config.toml
num_hidden_layers = 11
intermediate_size = 3072
vocab_size = 8192
positions = "rope"
rope_theta = 10000.0
init_std_o = 0.00552
weight_decay = 0.021
decay_fraction = 0.929
MLP neurons of a small language model. Each row is named by its layer, matrix (up: input weights) and neuron, and shows model dimensions 496-559. Each number is 128 + 32 x the weight over its row's rms, rounded and kept within 0 to 255.
After each neuron's rows, "fires in" lists the words (lower case) most often at its 100 highest values on Wikipedia text that the model never trained on. A number after a token or word is its count.

L2.up2836 [137 109 155 152 171 131 109 101 121  65 146 149  94  96 136 100 111 125 119 137 160 112 150 137 117 142 119 120 144 113 162 171 125 160 136 105 155 165 105  84  93 125 143 121  50 108 143 159 193  64 119 150 119 124 146 100 105  86 158 112 116 108  92 125]
fires in: "not" 22, "to" 10, "any" 9, "never" 6, "t" 4, "no" 4

L2.up478 [177 146 180 157 160 151 112 133 141 147 103 223 111 164  93 132 116 140  76 179 140 125 157 177 111 136 185 102 131 166 126  75 226 127 123 131 128 136  76  94 114  97 109 115 175 140 156  96  96 122 120  70 142 101  95 180 212 151 190 149 188 121 178 126]
fires in: "2020" 18, "2025" 18, "2021" 16, "2022" 15, "2023" 14, "2024" 10

L2.up897 [139 119 214 155 144 102 144 209  93 129 107 112 105 121 153  74 161 105 120 160  99 165 113 102 106  89 183 179 125 153 192 116  90 158 120 202  94 133 104 128 124 146 169 167 131 155  63 104 126 184 174 132  92 127 105  65 213 117 134 107 130 185 140 159]
fires in: "career" 26, "most" 15, "year" 7, "more" 5

L2.up676 [ 62 123 135 155 128 130 131  67 152 130 149 155 150 185 115 103 131  69 172 133 192 114  67 146 114 125 100 125 181 144 143 136 138 130 156 123 192 155 133 136 202 121  93 152 169  49 131 136 170  66 128 171  80  94 146 121 142 125 124 110 130 183  88 133]
fires in: "him" 17, "them" 13, "it" 7, "itself" 6, "still" 6, "themselves" 5

L2.up53 [145 139 140 126 129 124 125 147 114 230 104  44 151 139  86  93 163  90 138  76 161  68 102 160 139  69 132 116 143  99 102 112 133 142 110 160 130 176 178 164 145 154 113  95 195 124 104 107 120  81 107 204 130 123 166 159 159 161 147 123 148 126  87 135]
fires in: "of" 45, "time" 4, "distinctive" 4

L2.up1986 [154 129 157 153 170 152  80 137  90 113 165 138 153 106 110 146  65 127 118 157 166  66  83 136 161  91 139 111  73  82 140 183 166 220 126 108 103 117 151 167 189 121 144  93  88 169 153  54 119 138 113  99 164 170 166 121 153 126 160 122  83  84 148 145]
fires in: "film" 29, "shri" 10, "award" 6, "entertainment" 5

L2.up1879 [ 96 124 121  84  72 128 124 129 119 167 189 158 187 140 144  67 150  85 188 129  96 158 109 100 159 172 136 178 161 105 161 119 175 185 115 149 130 163 127  99 132 183 229 170 188 128 136 149 136 168 166 130  79 115 105 181  44 129 150 118 148 141 103  97]
fires in: "granville" 16, "gold" 13, "good" 12, "grand" 4, "world" 4, "hard" 4

L2.up2735 [162 174 117 161 110 152  71 124 148 141 115  59 177 119 150  62 175 107 150 126  93 167 130 167 140  94 107 149 136 183 155 139 152 120 181 150  29 111 150 181 158 145 165 102 215  96 119 194  46  82 149 177 149 142  95 123  88 218  98 129 157  82 149 132]
fires in: "as" 35, "raed" 10, "due" 5

L2.up2330 [137  82 133 150 134 139 118 110 122 106 160 125 133 132 150  93 117 124  85 158 172 154  88  99 159 131  64 204  93 109 174 148 175  94  74 129 115 127  66 152 174 111 142 146 141  85 156 156  73 123 119 140 143 153 112 131 113 148  74 161 104 106 170 115]
fires in: "first" 20, "time" 15, "second" 11, "due" 7, "crane" 4, "before" 4

L2.up2799 [171 108 130 157 154 135 129 161 132 107 143 153 125  84 122 185 105 127 108 205  92 111 155 113 125  89 146 106  89  96 111 132 140  71 112 140 195 184 113 144 107 146 123 151 126 141 102 158 114 115  88 125 154  85  97  57 160 153 181 173 124 119 152 177]
fires in: "to" 50, "at" 6, "reached" 4

L2.up933 [188 158 111 120 153 111 145  90  81 117 113 121 112 177 128 160  95 138 139 113 118  74  96 154 162 116 116 133 186 140 171 110 140 107 141  81  95  84 114 129 101  60 109  48 155 107 158 137 129 118 107 114 109  65 129 109 129 134 169 157 129 172  94 141]
fires in: "year" 14, "life" 12, "years" 10, "games" 6, "player" 6, "seasons" 5

L2.up2176 [116 108 112 145  64 161  84 115 118 128 118  86 103 104  89 139  49 175 147 109 123  76  85 124  48 143  91 148  73 121 146 200 175 109 124 174  83 146 108 168 154 140  82 165  97  88 136 124  97 134 192 147  59 155 158 125 102 115 147 169 127 176  79  95]
fires in: "with" 12, "against" 11, "as" 9, "to" 8, "featuring" 7, "for" 5

L2.up1843 [156 162  94 139 213 158 155 123 158  48 155 156 106 134 192 161 158 161 143 117 143 176 163 185  60  79 193 115 113 159 148 142 150 148 122 123 108 126 102 144 131  83 111 117 113 132 127 130 114 172 181  88 146 135 136 130 112 126 109 167 142 159 140 155]
fires in: "long" 22, "little" 9, "short" 8, "white" 6, "shortly" 5, "brown" 4

L2.up1267 [145 196 157 149 129 154 100 183  97 156 135 126 148 146  92 136 172 151 171 115  81  85 143 127 151 128 145 181  94 192  85 174  83 148 163 135 134 183 130 129 146 124 130 124 171 149 131 127  86  80 124 121 109 116 165 120  96 141 137  91 139 153 109 133]
fires in: "granville" 16, "executive" 12, "jean" 11, "grand" 6, "editors" 5, "civil" 5

L2.up420 [122 109 116  99  70 103 176  78 169  57 119 126 123 193 117 189 139 131  95 139 131 133  34 156 122 172 147 113  98 140 114 135 155  71 161 157 113 197 130  88 158 116 100 177 112  69 122 162 117 109 163 108 146 134 110 129 117 119 119 179 186  76 144 155]
fires in: "as" 64, "life" 6, "grew" 4, "was" 4

L2.up1051 [ 63 167  86 114 133 171 122  99 176 133 137 144 100 161 152 130 156  73 114 150 150 124 144 114 114 119 131 123  69 100 115 104 137 126 106 143 190  80 119 157 192  75 106 106 223 106 138 110 113  78 128 120 146  81 114 156 152 112 124 142  86  91  89 135]
fires in: "high" 40, "long" 7, "higher" 4, "wide" 4

L2.up2744 [147 107 134 139  76 143 129 172 101 120 106 128 130 118 144 178 135 180 133 143  89 161 173 118 100 107 117 143 121 141 122 139 149 130 101 120 140 116 114 141 148  92 143 124 135 113  66 142 154  81 107  41 163 122 177 144  75 160 116 176 138 153 154 107]
fires in: "as" 13, "education" 13, "for" 11, "construction" 9, "with" 9

L2.up1103 [ 46 110 157 136 164  98  82 103 107 164 136 149 144 166 129 112 161  71 154 146 117  90  72  53 148 150 125  93 122 181 132 139 102  78 106  56 114 172 135 180 101 132 129 130 128 124  85 100 124 154  92 156  87  89 157  92  94 151 147 129 147 146 105 220]
fires in: "she" 21, "him" 15, "he" 13, "it" 10

L2.up1597 [184 119  86 124 140 107 152 149 134 123 155 135 123 167 121 127 142  52 157  95 131 111 131 177 138 139  77 194 150 140 136 149 181 156 139 195 113 116 107 123 126 144 146 166  85 147  87  91 189 125  94  98 122 129 133 105  96 187  92 168 179  91  98  92]
fires in: "of" 36, "top" 10, "amendment" 5, "record" 4

L2.up788 [158 167  96  81 147 161  99  83 159 174  92  86 152 115 134  88  93  84 189 134 150 129  91  71 124 124 140 106 121 139 105  66 105 122 104 131 119 144  68 133 140  91  96 158 114 166  95 150 135 143 152 161  76  71  85 143 123 154 134 146 158 101 147 144]
fires in: "of" 21, "november" 11, "december" 9, "october" 9, "eastern" 4, "southern" 4